Part of a small language model's weights: vocabulary 2048.
MLP neurons of a small language model. Each row is named by its layer, matrix (up: input weights) and neuron, and shows model dimensions 128-255. Each number is 500 + 25 x the weight over its row's rms, rounded and kept within 0 to 999. Numbers have three digits each.
A block is one neuron, or neurons of one layer that tend to fire together. After each block is what it responds to, as a language model described it from the Wikipedia text at the highest values.

L3.up196:484513526489551470513535498513487471484487486466480509519520535489462489437494487493504513535518509446491459487539482467517503507510532472515516521492467528477539496490520486521494492480480502508515532495512511517519470538503519495513535503495458512487519508511539534522490540501492468527460524465470481550450507542520514537480527514494488469467538460515477448486498509479518501524479
L3.up1456:515486466484539510499487502492515528520489504470459489506508441523520482469483506490492505503491518474481497487464487513508533549484524512494510450509497544499468514495486491548490461519496502493488542499489468532502508550484495494495529496519491522482502509552544481532503499481508487516518539519490463478479490520508545510528503509504508499513488542557479476499529491513518546512505
Word-start "su" fragments. Incomplete opening word pieces, mostly "su"-type syllables (also cu, au, hi, continu), awaiting completion, e.g. su|ggested, su|cceeded, continu|ed.

L4.up264:496478473483506519531498450528483496503530502446498476551475481494488505504492518525484490548540483486497503444535512536518466520546522487490480520513512513477520458498488486517519478525505525516496497460495462542505508472428506512493561517495476504563494535460470495499510497486518510520547481454466482493481487523526488464549504477508507493487509456508514527480482524467524506534506
L4.up271:519529483470520486510498512473505489507537483479525499507473478549482490514550499554572522508502486477497486525545495473432520460493505513463498498489481499496537497515513499518486519475503503495519470505540507500496485490519485516489515473486486540513476541479511484467491513560483529531427476457475494552514563484490511494522529508478521487486483499492500506497509500524514491475458
L4.up809:514506475517490495493458477509501517500531475505552497467471474506502493498521513516502569517532469450488479491532505457496503500521500517504535499486480505520530468499483513513494546501518444486558483452522469522524478516493508528472533517519478507532507520456469474469524460530475542499529490439509454563534483477523501498527526489486500546483506516485479468470477497500513531506493
L4.up1058:536496482500505502514510476438491526509523493480513472554486455485469475501516476510512545530505526491510445492524524466411512497506495495484507484468507534531518484505491512554496486496486496495536505503495483507482485496487485528500513541536499496542505531440490514502473471501490507513530497442473440510521520509486510522500471504525515520488488521504528477497490506447520538465489
Mid-word r fragments. Short inner word pieces, mostly r, ar or t, right after a word's first letter or two, often in names: J-r., Vi-r-gin, T-ar-nów.

L4.up314:531532519517468488481481488492527549525469535519463471540560497500526493505520497545516482489488527469485497503481463550476533534491530505481512473494516491505459471463499511505493517514462471499512467473513514490495508494478484491462490495492473511487498537497462497473495521481510491536475462523508499538512524504498485489514490516510514502516483524537535483494511489504516509503495
L4.up926:497536511494494513543532484451525491495508516478466462530529489494477497519493525492507496488497521475475519504474465502520462521473529515469539520495525537503465489504490590468489522500539463486496527499497474471506503523483533499470514471531530490502513497518505529512524477500508500468509498538496477500466491532475435493493492490459486462514510531522503495500480485492520500493511
L4.up1059:484542440461535517528489465506502486508509517458495504505480475518497498480556538495521550551494478529480492483552474496484500529498499554512549509491468502491533470535438528530488488511491491484541526467515515489528475500504501485473531484510489522538477486481525476487495486514488497506483506524475523500520509517510502489490483499515496494504522485519535484487498521527542473505451
L4.up1291:492492494509488516551556468491512535495469499531442488498526498468508512510545510511544511523511507478495504469496514497507474554506484515491504463500515502485497506490476521477489523488505523506500490467471450500488520492467533493495515520511503505476522476538493484505541553479497501550469546512478451496507453531466481522483497528510479491459506512532507469515485497494523467518529
Mid-word fragment after prefix. Short middle fragments of common words split oddly after a prefix-like piece, such as re-ta-ined, re-lo-cated, pre-mi-ered, de-pi-cts.

L4.up188:473530473476469502488471498503513463464506562488531532499521520473457503480512506509489512516556498519453448515541503494464529516447507486505500509496472508512518530512485531512506481483495484528516528472484536513547486500486497495481523493485517482471486525508515567496527534507479496466493505463473520467485503529512518480516472519458469519499534495510471527462447464525520498508519
L4.up641:467534465471469493548496495470523494486502515464511504482500502489517481470497522522523526520507507447492433508546496461500549547495501481521518544493533481496480499519478583533483479488486529523514516500503506490542467519440542493500522494519481523504458513520508525516538505471482533458513480472466475474539533537512485487507495503467508443484474536494496479454479437518521500534490
L4.up1263:459519466518494513495509508464506519489499528490518502500496491496466476490523438514515489473542476506459473464504495475428515513503493516508501538473501528500489539509511578534499479489502514521503485471453520493545476520508499451470521485482483532497525522497503503498515541488499535511477482472460521470493526519513443460497487517515453504487496514531482500466515443461524485523502
L4.up1270:500512474514463493511532485534480505479504482512477533529457492459491475483512491505495461492481518483527501518499547489499498502495508509520470525504520514503477503485527508515468478488490491509513499471446525447513526452491483497524535477495451482503533547475494516502518468489479509459500426489441519519481484478506493500519478501444485470477490490532489500435449429447508521521518
Row-start tokens in lists. The first token of a new line in tables or numbered lists, such as the period after a track number (11., 2.), or a cell's leading space or number after "|".

L3.up676:475531454477502485561477500462487513489533499487498469507520468528512502490522504515531496521522465474464459451554522454412548516448489486527516528480524533559482518518531521520495477509463503481503533504487497537570453521480480479503489490503485541496450512530497499496488502457497526481512465517498480523502519512523489488487491481459497505514479501552459482505514458463514535520476
L3.up1395:490526504511526498472509527476529550493534530436501487492540499510450479500501500530477485511520500482437424463541480480477487509476486489520549516485510559521502528495517525530504482499468467509492509493472500510520454510467489525490502475516494499528426500483523541533484534455487515538493492483509468475500522508521475464546464525492463498506502528514487466489497482482516465512493
Line-start list and table markers. The first token of a new line in lists and tables, mostly bullet dashes, also table pipes and leading numbers or years (e.g. "- Detroit Tigers", "| 2013").

L7.up194:529509503450531469485495434523476517475498546503484441472515504501513531400503486479532516495537518496532477517494519458512517475497504480473502469518499475506484511516487524476489474477485530522526542477569497531478522520513529517474505527476480490506499508512536494507503543511538479508496506474514466512477519513511535482533560521457532532478501514499534449495468508479509479533519
L7.up365:477502472503525526529507475503541481530557541506497463550494437572431479455518466471503533525513545523519504509500500517513492469495527496479512445524467470527494484540485537489406491489495471520492524467485532554515514493540523474470554481482478483501503515473533494505513512465498532497472548490493497511559534545491478425482456503491508516507500493507481456534533446475520504537516
L7.up536:561487531509515519473495489518495506526513547403505444501533468466477486502523490507524575467560490527487504494540517514507467498533487494468504515507526494527481490524500493510514504439528528502534505489562523509490493459443540486462514453513521523535459475453481494496500518554486466508521500484468495520534531510487544492523506497507540516463503515505534489489470499467506516519494
L7.up633:494516457502492504500496487513526495541535517498475462533464455527445461473511459472509550524513498500507508503500503466524467477490513507481502434507506500518497450515455514527440522478455511512485498507495529505498533521512477452511534520474495522493491562450528497522482525468494516507515517498489508459513500471478440447481500496477488488506513447525464480531550460494510490508518
L7.up1238:527511534506496466477526488518498489499495477441477497486529537525423495460485507535502502526527487510477498507538513534488463521503522468477459435483500516513545471499520506487495524474524516499500514473486475509541503525491497484537519475509500502487491518502512535501508488482498464542467507520473479522503505511441517482468539501461487460505517500481508514510523518515511517539475
L7.up1318:504501474509526475520496454484503524425496507517514419480490511557511498443515507500542499515541471504488487507538522506490500482510505467512530470497483499481520502520504515486504492467472500483557503485510493539513497496478508499508500554461493450529498513498488449480487531525526497524491449461496512502474507541481502486495514528474504520498509491465528487490499494490526511502480
L7.up1426:466518480487511485513528488462487473518516491491512487510468503541533476498475508500526552504526573462498483538500535477516448544480488506497549463503518489497496478480513499510479488497514500546517519491515505509493517508498512481516508452515480465510518517481551520490509485505519494480533526468504504484485510483480507507529517514491515528513506487502437502544513485475507505534521
L7.up1436:560501542523474498458496498508516505495475476502408529497509493503512514468529459498460498480558491516516456495556506528478509548519494481501474490491489521498529514512509518499509496459514494491498498511557502502527468466478507480516486442501481492486489490444473519496520467509532472550517556504490494555540523497503517509480492513524514530493521488487504545547503507506508464519466
Name-completing final subword. The last word-piece that finishes a proper name already split into pieces, mostly surnames or places, e.g. Adam-s, Rodrígue-z, Janei-ro.

L7.up132:499493463530495451503542490532524470478541498501517471507539500489508452452524544488492504495504480480520452509475497498504478495513495533508491540513466506523499535512545519478473404512512517507512503510500565487522501496516534486502483497494477496488486536540554544467553509467498508543517497472472468492523511495537485478489486512477508525453511460505433515476524474487518470495491
L7.up202:434507483503536482486465501529498479494525530510516443486545484512480475433530496499497505504504466494492445530523510507451491514523539498504491528499485521519483507553498557537516509454491483516503505492503473515566494479487474513475521499493426503482510535488510532526498553525541548496475511463478499462478562557458514482496503475537486488509515498490522468504495480495526474483451
L7.up214:484491482482537524493535475461520485484493506499487486531498466486484483498534459506463489470493494501516496513514482524493498534503475551492502531487502522531495486485463468511490476526503516474470486522463518506509486477541497471500504522510511559493536524541495551518505537513514448528486525495482473501469526564484483440504518512544490518463521492511497444510531465518521526522473
L7.up852:452495501482491478498536490466509487462509577469515511537520484476501460498476500521485481486531517462518441509532501485484544523471523518500482512489529518553465503524504522475502492494516453518502485519494527558551466486472492513507491485536506503491470519526518532470510486491482540510480496463508491475498522509553489437498470546486464472469485477511457455497486500449530470487490
L7.up948:511482520531530507518502479473462526501490544540484499504537472488504519491544501497462523529516556434461512508494474474491499513466512464487485484512455487519510495520506545501534461510484507521541500493482513514509478531487468510472510485517486495495531505468542488509543516558537547497434503471486515507492493506478479467484551466557476526513493507495533510454441460512507538499491
L7.up984:498537515497519488494522482508512463475513528486537489486499491462521462514469486501526527500500509473449434510524504505457477500530525517526522524496464520523500479553505501546493465448464508523501516523453529528521470537501540515456540466510503503535477543503519516496535515523498520491488531512506504472494544491503533503521526509505498497489513503511522482496497509465517504505496
L7.up1307:465498535507504469490521503514487495497525515477493491511551526491516494444500538529532506518513499471471458509494487480464472555490530533526491507479491516544465506528554579501470455523475517502502539512499506476524474468527530508494546512459485476467502550517522567554505517497529507493488474509493485508513516474470508508481479540497510495495507458521489472458516466494523501520512
L7.up1319:519500502512463520508491499492481482463542552472518531512525523464503456450531500525520536544538471467470378472482486517504514497486442499476530504481513550527496483530481552515458479480494508530497507499499540514527464505458533524504499491490490473477478534506531532529511492470498511532530483485489498501531530575479501446525486516482481479524504462508445476471517469461544486530518
Row-initial dates and numbers. Numbers, dates, and month/day tokens at the start of table rows or list items, such as row indices, 14 August 2023, January 7.

L7.up13:468569534477496510504489477509527505511508572502501477483497524494485492508493538538523539485506489494458482506508487501502498535540533493469528497507509512515512471519499510535456479490483519464531547503485502539512517481495484508518532512543529527479461490547517549489451476479480480508556494562502531455484501526499527464474491496512557530529517506500514481479458533509515545527505
L7.up22:469489473475530500551517500492537544503460488474512501501466460531503460497484520491486478504475510482464498483472477451464476471489569491510519522482531512497554520536509518498501516523513486504510512481484505493472521501486505482502494524530516532501472497528488456504542464469508548482514488508488430494533475512491454470477507491506502504513488489483497482522525479491528546470526
L7.up228:474496546505495487460495489471507511517500481505488486497517518487498449489513517481501479538475490462443522483500523496501503503512533486573523491516447500475473513496503523507469462509473499550518499457524454468524472544536490492504502532522535502478473509487549532475514503523469513523493495490484453475482555514474495496496471495492524506497499489520543454537494517490516493486465
L7.up439:520532537478479509522536488497515516451427515496461492496477495542487508473461500496498499504509470505481478455510496505488486452526547551506530516491502464482565536489471498529482517524433524505495522475496528480537502503486471472510525494490499454475526475497496514520539510473494497531481491403529513492507496552459465481454493533501499516506513458500474477450493519485512476478469
L7.up487:459541504450514511529517507482501520513490548475477463522518516461473476477511513489471523518490504463464515469479500471507432526534536533529538493493463506485534506521506511508492467498477534472533530501520490501517498540520530497509506482556517499491532455510544491483509486508514503546503501487491445482483497515499530495486470523500473505462480532487477495484492513508505519472489
L7.up676:456504531524529497516532484517487511535541537469482476552529506552496482485494508481525521503504459471465495503485499454529529529521509508511552492493471478505480486514464523519499464477513530490492535488489509500499488536510536481499494506522522466496498475469498506460545556517562479504535485504453490470516491474476514479518467484547465517552492528460511491489531494507502490474483
L7.up683:519493520466528510529521500457504526502500505467478503548492438531504507491488564508557536474514515441461508477520498508456476482531548510511510511472497527497572489520496498535496491474483541511506546488517484513544490508486502501516525497498520482490501520492486493496497493531502515531498481507485492499508517449507464545462488504526504512502491481470479504492525485511523470503460
L7.up701:497533501478483497538528503457480509516457554466503450543543485485501504497479526483527480470508508489497488518542485492487519497520552543460505499478485510502525483518471493511485470502522540505530518481530472503532479516453527514516539511529524504524492499522518514505517541521534522482496498487468432495493528509528546530500519550538464482467530455516535508479501484502521492480505
Predictable mid-word fragments. Interior pieces of common words and fixed phrases, like in-cu-mbent, per-cu-ssion, San Di-ego, and day numbers after month names (June 8).

L7.up391:482483473519535491519497477461479550502498497490461487470491483478473469522469527494506486532492559449462495486497525490506554545549548492512520506520530496501483471479461519541475491487463492522482521501498508529476474492480517480491498475553478470526473522506544482496473470470511521467509500491496481510525501497481480469482462517535464519526499489474544502533544521472515473518516
L7.up409:433545516509500499537507488480490514472493540516507514510497530447491505500498487513487467473504568483488498478523496446471492498462513510499529543510492456550510536521501502536526530486479492489525479507520507500529481525496502474500482464543487524448482546493466517498546503461501473471487525461468463488507539548494439492500469494497484505513564473463519495549476507473519456549525
L7.up624:489498524495456519539510536527538528498495516462509519520502505515513473498506519511521513540503525500508498465517466508502479530457487516464493494469536516529490497509516494486496541556485459485503479501503506487524480525487469511501513471501490544490526551507495507470480471521452517481529486514511513519540533482460482433492465492497513534488500502480525521488481520477512476506516
L7.up739:506468517518484501497539488488476490480484516523511490520520513536476505500486475511505507530513487479528448464502531514476507496469530486540541484488542531494489497499489509503474507485469500515506553493511533525504506477521481483502507456468444490506512513440507530487510499502523531552512509513510483529519497480486483503507407500536524541511529474464542521535512516510518509484461
L7.up779:451489503483468491523508482467504562458501476507500510472521504508489509518549519581510492479515540495476531462453521468480493496509468534519506488506499460527521495480498511479496528521462463482488490541478493518501495566488443464520530505502547571477500510528469508527555513513518493486457496469530450496476524531513460474473504513511508503468521498494519512471523498534525493469499
L7.up805:503496492469525519500544507461536497512487524527495485494499505504498495536538499554513503503490501490489538531461506488511511489428479534480469502479448495530480501506439490520510539546525528487507503482479448474474455498516512485494513492503521542458506526485490501526514506497513502537473516468492464471479514520476458465529512478513506499504527487558468496535477463520508548522502
L7.up853:458546505473509507555542462467460533483487526511471508507522514530469492465514495520522458526496509524539503500480480475498490507487529507486487498508491467484479474472520541485474557510526480522519559502545536516512479505510510468523508508508537508575512559484540517480523490500514496490503505509477466518468501469469500514523501547504510508506550533498493504545547503493519473526497
L7.up1505:486497523542491495523551489470512550497485535485478493513481517483485472523474496520511489538475487441498485448508496466497495513498511512451482512489490486521531505447506515505467498477531469503505518493505483494519472484517434490520529502526517550510468495500530490480498435526530524464516475532514471493532481492491454495460491479545532494463593492553543497495466520487509532501531
Word-initial fragments. Opening piece of a word the tokenizer splits, most often re after sentence-initial The (There, Therefore), also ad, ult, s.

L3.up748:465509431480523426519508461489476522466491478482525512531508483529515482484475480507524500519460548522522508503513505524450469485443511491540499503498539538519498525549522519504492525506483489478548509510472492518493481495499499504502539501483473497496501508546518487506533537472520508483484488489470478477471497529502483502530469540520520510469475536498550458513520490455515470450508
L3.up1313:507496474502496477516533515462489514476477479495466463567504477518508461493508475560504517492504541504508502490510537483522477512447505528450504526504519499503522509497509530498502524470517504508483483518475477503514518501500491507505489496486506505470514509528459509495483517446496474507529534463472448470500478515499531502498449520519533570471519543485522482555502494501499477507501
Word-completing suffix pieces. Final word pieces that complete a split word, such as possessive s after an apostrophe, The+ir/re, Histor+ical, high+est.

L3.up116:507493491480512521536502459449478521505528476475500485548514475514464453510508514506533517532537466523473493486520489511496496469494539547497514525485524535522501499551489513516504483475533545472499495513518447493512491490465505528488512488518537485502487533541526517496508533489472495485498532488445454455495494498483510497538470486506517491461485509518497450504481555498511523511512
L3.up1334:475533553485511480496543489445470546509489531542490459492519514500497514472561539508483517525460494521509510499487485485518460503463560508449508440490502524520479504520469493505514510502458470463505494480492483490551489482509498492500496541540501476515517482481541530487518484482523534512483522504467521436522504482475504504538463535541495546495467510525499477548490523503517527516500
Mid-word fragment pieces. Word-internal subword pieces in the middle of split words, e.g. ten in intention/extended, fer in Conference, ur in Insurance.

L3.up162:503494517508492498493506506509522511484526483492517516495467518513506478499531490531546510512503503533492501487523508506474478478528500523480556481467442466528510479518475509532454511487510489480510506500480512468528476490477472487474527505505505539457469533480507488464522521486506497500488495463485514575495512500501493515497542484449445499507532473524483505542518479458528514530457
L3.up209:512508517517497467484509484458520502472504518468484507501506469545471471509493539522530524483546505514502470491509514531456508448514516527534542506526456510489502481512469482519496473508531511511516503511508529491496473476491494491502498500507484508502505501493499477527483461487484514502548497454476473516500525479501468512466507506476492506485512465488500498520502494458521486528438
Second token of capitalized words. Short word-piece continuations right after a capital letter, mostly inside names and abbreviations: the r in Jr. or Dr., K-f-ar, Kon-st-antinos.

L3.up972:505524448461529542540518485478531546500479508499491482535527483485529525483562461481530498505477500498466503523513472485459497529446498481478499519493477544537515480470485500490489544505522537519488475468468519492516489541519472512438516526491506508492480500494498529443518570504495479493492533497470495492505492522476503534477463487536528482480498518493530455490498531522526528465492
L3.up1073:559527502521519516498525513432471545494486526512483488474505515523484509496531490527479482511498466479444492547488498468503468490486504520457496478485475487484493491505462508551502501489483480497521450524524511532521486517531509494495485500510534550521503495485490482488505493542529480474533568504473500489488509514518543452506513476512530501494483551502554484483487509532516522442508
Adverb suffix -ly. The -ly or -ally suffix ending an adverb split from its stem (considerab-ly, serious-ly, actu-ally); also decimal points in table numbers.

L7.up59:467508527493544539480492470465516506482468481465452494457566489490493468484516505523563532520494469488445516544481495481504497513435527479511505504482480526524467536520472473509493428485492490477541519535501499554456524516455489484568468455490534473534499513520535499497464471484488512527492512465498516473479492491486465466502442488562522528493507497526494421491498488484519544492520
L7.up653:485565557543533518475549478513449531482503497529502529518523512522492510457497512535524515523489458492452500466484510508456509537488551465543503472482533491525439511491500527492479474493500529518524495481490438488529523511504489483483476500537492479495496500509532489517525514504493475513509484471481493488504480494409520470491475491508516527481509512493502470488462528459505508498508
L7.up919:479512495527478494470510493538532501473496497489501476513514478510483503479520542525480492502531513519507506503506462455439472535462475515508530459480457519564496509554513530556501490477473478517500532517505469512497509507487470449507533453499473554538502516508483498495535483522501486500458471482531488460537533503492479496481472460556509521524500528543496456530515526527516491502466
L7.up928:468567514520503519511485486508489555496499499530491500454472482463465519488460455496497518478469451500478468474482450504547488494529533526524573536463522494529493501503516522519466467518501513452469495514460473504516488506447516511467470506529478517519509465512517499500573520505492528487506516459505462477503522502512524516516482511484522511493470504519523482507496533504528484479466
L7.up1121:510536545482512518506512504477486481515503506509473483483493531503492530528505501499502481491496485493514477473506476467539492511511488535474551516503491492507478566502515507500469493529532491486506520495487508456514497503511559456494479533521504502479481524536477506489538472500487508524476521500479463467475500517532502497489502518521488522426473498567497475529562508478516509503508
L7.up1467:499496528509493484483489462480486520455483513515491461522529497494481505529476510477525500469509503474520488502508477473514468488470522475496500527495528493504479492529473535522503527487509498476516521500496525508536497489525474482535511497495507469489528524510505490444545496505529548506466548494434497541519533526449490439516493505550496513498518472527512469508506517486531466519541
L7.up1504:478518533514488468523533474521496514474535491545484489482517489539512452474515529531477472555474456489507503484504469553490485484469538505488475492498528496487498540550475494485524557486541487475542461461491513500547527531484499464510485507497505503482509483516492502469564530531517503465504472465487482465542484522474523526455436467493464514491466523507479482520488480500522510493483
L7.up1525:500513461516472515496546438467512535503452528453515509436506508539492468454491502506495501449507463513511529463507478490473491521494531481516534505490487498516468523501496501523528482477507478485534494459498493516512519511513455464484498490507457486500545496478489491495521517533475530547528499451493499455543485508499522503475560508456500536489499540487526473515532495511530526538500
Ordinals and mid-word pieces. Ordinal words or suffixes (the second, fif-th, Four-th) and subword pieces that continue a split word (commer-ci-al, inf-lu-ences, pre-served, affili-ation).

L4.up343:475502496479552506505533472461436516491529481480481481557516509499495488501517462500514471536517522509503508464480487489453500509468520502509514481489538495550507495547519482494493511547519492533525488506499481506509505499519507513491511549500492499519497498531540468502480529486504533525489512485497499485484478451497486479552462516534484522498485514504502474502548514534515493491525
L4.up584:480518478561534489517529477500460498457512489493496536547536511506451477537491497500522496514506525497500476481497499462528473480505527499478497515512543457562447460531481551473491533520509494477527495481527465521504484488493503526482514512516527475478507514524511477491522495488509458509490511495489501466501484481470523485571492547484518497509491442489511503511483562514513463502544
L4.up636:470528495498507507539492494458463524494511494482476505516468441505437482493518485543550463518527544505501492488513465481453481473490509556521514518489554492528511509474491517492509529499521496473503482498480458516501533492510490503497492481478491486514536528507486485482512514500510501453487530452506483521541493511488491505536444496540477540514520508493499461492534471478513475503512
L4.up1194:504486530481491455473511504513490526502549484504512486539457491479517464487507488500499476546457560484509533498500481485489501497492528484478532507490537500552508527540477503498495496540471530518497464495474524519514498480502495502455487500503483506500430552541477458501526517466506482498522508484480527477480501531480489444561499530481532499469480516507535492519528497504520484496499
Function-word completion pieces. Final word pieces that finish a split function word, mostly after "the" (the-re, the-m, the-n, the-ir, the-se), plus elsewher-e, howe-ver, there-by.

L4.up185:484493532506491469470482473502503476488452496475480480502504477494512510461535506488519523474517471521507469485537530526457510475527500531495513471480491507482525481546463489518472475515462532510499499480526507450529545490482504523475538526449492513519466568463492460512501495481515455522510477477442505486460476499531507479505516500466515470508491467487514469509503439453523496517493
L4.up534:543516499507486542518473502489486490489507500514522556453469438532503518470531500485451496472489487515497485530535514499456506472451494476517510451507525471491475516496484493518507470509528469540546498531495508508477480495466535509469490493490509502519482506500493468460502511493518462532485496512489513529481511517523499493472479476509529477526508496504507541520517538519509518502475
L4.up778:545540507496522510491491494516474458459524524513495457491530498456470451443521514498504495476518511507523442520504515522492524497520501469513517483492513507489516491516487496499462485549510505494507479503473541517488498484440523508505512512484496491529500496548483464465490490447505472520514479448430515548471496482486544480505447484490553491489488511529530483518521548489530500523460
L4.up1091:539499523503530482511443501524511465492490495505487461468510482492490467477515506533550503506508541471521457487533523492472499486508545498527536480482460500486526472545463525491512505535508525488548482494520508521523483475454524499448509524525489545500488533534472497499483470470497489520439486462480529524464536488480488478468510532465523479519482458482491492521528489488519521521477
Foreign name word-endings. Late or final subword pieces inside foreign proper names (Indian, Slavic, Turkish, Arabic), e.g. Karunanid-hi, Vakıfban-k, Tukhach-ev-sky, mostly in lists and cast credits.

L3.up152:502518513499474484491534482524499482480499505497462449548527477502477487489517510539559479520533496481491474474522527463492500504504523520499502527509495488488514478511528492481488508481497486470509501452496489487495500492469521501498509529494475483557507511473479497496501506467490517533506482437488513514483543489481518457497461528489510512487525503488497463491482515478514437503511
L3.up993:521486530474469487492493490503460489495509463473439484519520501468446478509487514511548492557554479514465474459527511499481487511492483491494508490515488469475506491495505503521432494474492505487516511485451493540506496482490464510469516516499499485552511535462498492456480490498513480500492511459476526551470485511527562463530499498485521483472464469542525488475486489482521487477503
Proper-name final pieces. Word-final pieces that complete multi-token personal or place names, often in lists and tables, such as -ton, -ley, -land (Johnston, Berkeley, Newfoundland).

L7.up256:528513505493518519463480496480476519496445484483519500516536442481478500502513483531567538490536510529507545499506509501503464485475501483482526490468451474528514497518505501488501500522519521501504515450476485518495501495519510498497531512509522480499453513505513481494484514477499536539489535485496487520468505520512486517522477527485536545481526501500541415480535486490522511467470
L7.up317:471478491499534514521508516474492522522521502461513489572481441495459495471548537508501514510516500448451475516521545455486503508485506514529531457479451522546516487483473465486455522500497581467522517465517530494507495458466479487481529537517478462478495497527530525497535541514476516526487513448483523478500497498483465490511477506517501470509528491493498499467507488502512523470500
L7.up809:511482523499518477509556493443501509500467477504510466505525531508491490502511521557518486527532474484506487517479489502471484571540536498484486520499484444533456515484498550527466517518536498508490497512494514529521472491480512458523504523523533485547521513522482472450558476465572506496525566501502479493495517504477489505490454511553521515487504463472496475484526472545508463454540
L7.up873:481490509473497497512539498457542559493515521458500531541513493495512496507484474514532493489513507496525521487509494505463505481465519501477482530488493469572464472503458484488508526498484505527508518517489480477504507505455490460525496492498517500507499504502508475498502480468497468567484516472506557464475511509499479480490460523479477499517487545514559487553537484565519497535504
L7.up903:456505507487542537482523509470538502494533490555498458527540484480491514508519496559504487537484503479519510516520504497507563528464517503466520522500498539546544500513520476506445527488481528464491533496468501528520504438506500514481532504504438505496498475543513504473480488482505474527486532496480468494513496506495510524519468529518533495476513532458475490537518517514517485485472
L7.up970:449472499483574518519519508433468561493516525520505464531497485515497499497512504516509510506515515483496501474535512476489478519470482515511508475497501503522495499578463487478522542490472521486532509466486498550529477474498510487501499492499506491536532485496532519500480515491485511525451510447477443479487519496520496512576489542510490491459487460457499486484512477488505475442481
L7.up1108:511546512479499498528515488488557528456499522473464479518499523488531526476483512482538536458459495468502511485504457434519462503502496491521511497473489513538549471510481531508493513527435504507482489501500503528496510485504488488546481520516480524490540483539478516474523494481525538499476541523524482464501509538525480488487497504559496485472521536537498468510530487533506517471422
L7.up1309:506507480502575479514510500495483472496507475464494453516515486493503485482510493488528499493562487509489502515510499463448504527490503498493516456484496498515489497506435494567500499536492515476478565464500487518517489498490537491520513498518511475494484509501471504512500482493525500452503510482462519503501516461521476523530476500489488477505508495493515501483553466528511496513515
Degree adverb word endings. Final subword piece completing a split hedging or degree word like almost, rather, nearly, particularly, exactly, usually, or more or less.

L4.up24:497551500463499471557472493496522519509515508521498506496493498499493472519501516504560523500516525436468452507475488514480488540473515527504548491491460532544495500508526510507496498501435501525472506500529523485501502535484515505470525542515466510525485496528497540520494491507477512480472498481495506516491553488526509522478501496492495460479483492515483493473536498467517517492512
L4.up194:506516473489530515523510494461504505472479572492478499526504474508488475542498518541510560509530486516483489508488483467436503503513485522484504490514480514556491515525516509514511465500510466515501515493478479543517500478543484529500503520516526502477470475469481544508486501524487477489478523461476481492533510494523551506468445513507559510475484491490515497473521496466517513546488
L4.up654:524509511499496525533480507479542556495480541519427525527514533533494518534486526501514520541481511475464496495518538480484511543489498455480559501513528531521467520505485507520516473502444488504480509524491492526484518490462481509474507529486442535477479505472469506514457484515479499459476529513468444460477498569548495514463463500518508532471487502558508546525522508505518533465501
L4.up1023:489495547499481510523483499511555505494496522508434509530519497473472499538474518498526504514472494500466484512527489484489487459511489525495594502477480502503479521490517530517492486507466521513503542515495481494532479470470434487491517492537563518491475501504507552469548506455494505496457487491501485488473543504493542458462458470493506507507514520538515477524497531483517493528473
Mid-word vowel fragments. Short word-piece fragments inside split words, often a vowel or vowel-consonant after the first piece, such as the u in Q-u-arter, partic-ip-ated, Re-mi-x.

L7.up30:539501452452508518520500426492490501495506490476522515500476481556486480485480512492509508519561509502502490479501468520472474533514511507459532485510509491519479481494462519509473471485497492516499536518517452528512488487509518495448535460516504493548476530516495497485520473509523496478438502449477530514509515534508452529545511498511517480460481473439515466497484550511516536510524
L7.up602:512526505522509483496548499470510494493531479523486522521449478486474479479507472535501505481511520533502468498510484524504485510508487505506484542520529545539494486495519514509490546536530492480474485525559447472542487514464525494522525555509495516545452536482491493479501450513500490518479476444514492492451511521506520490536478492498473499531508491500501500539505502514504473482548
L7.up655:523523519469493497495491513492490533522533497502478500506516496506456468504499496533488482526533476499490504506511462471492485461514509510466513496526537505495486512470471506534495481490514461477452542477499497494492481500479517478500497518542503521511500500517446497492511485520496516525503475477480485440497521502469450513505486544532493532533497532479519505499508493546522515505509
L7.up797:519512521523453489518506477505526514476482513520507489507531467486505453518514495515537502551506488515509490454498528472484479495480479499421557504482494495520489486470470512465516534526500512515504496535494479532519529497519504499491495505555516492511497484481493494476537488505490508494492474427491501519505517506506518524517491473468480502452481491506511497513489482482516445487498
L7.up995:504470517468483489501512490547527486489522480475514512527507511475534500499518523517569523498545481469489499525559540487499495544515524498469483495480534546495495448473544513482465520530457480506463522514493489516513469503444530460524560530522459523504508517461455500463474477501498509552495461477509503503505531488468513480511506506504472514495522495494506472458462501515513483519540
L7.up1020:528486487461514502475501504494541488522491506504487518531509525466499502486518490522516488494491469478483508473542500466493512491438515503445512492496527521484513504519501491491473513571475454485511506480512476505505492534453521511492545512499474504477514525489460507472504511526483456512488492484494490508476523504492507515520486470459486496513482496476473468513471491482518505531486
L7.up1083:478511523448512463537512474493502506483518540462512501526499472512484455488523519537485493506497471471473472475523504470490481496488467504500505481510531542529474492454507510499493468590471506469490530493503479495487524447419526495559496543506489487536524489491517463492506476519502508473499512443432533503487526482502455509514479508491483478512486494481513489501485499516518468514492
L7.up1133:470485508486501495486483494465474482462456482523482485523520517488505433508510501525557536476493523523473519478520520490476534491478453466534513465494498458498512446531483492496513508509488438519517534492477509484535473498543459507456460508509505489489559522436511474470502512505489456531487496520481483511448496486495487496489509471483522515478559498496504477541513470532523497507510
Mid-word consonant pieces. Short consonant-led pieces in the middle of a word split into fragments, after a short opening piece like jo, ro, Do, mostly in words and names (jo-b, ro-b-in, Do-w-ntown, Sas-k-atchewan).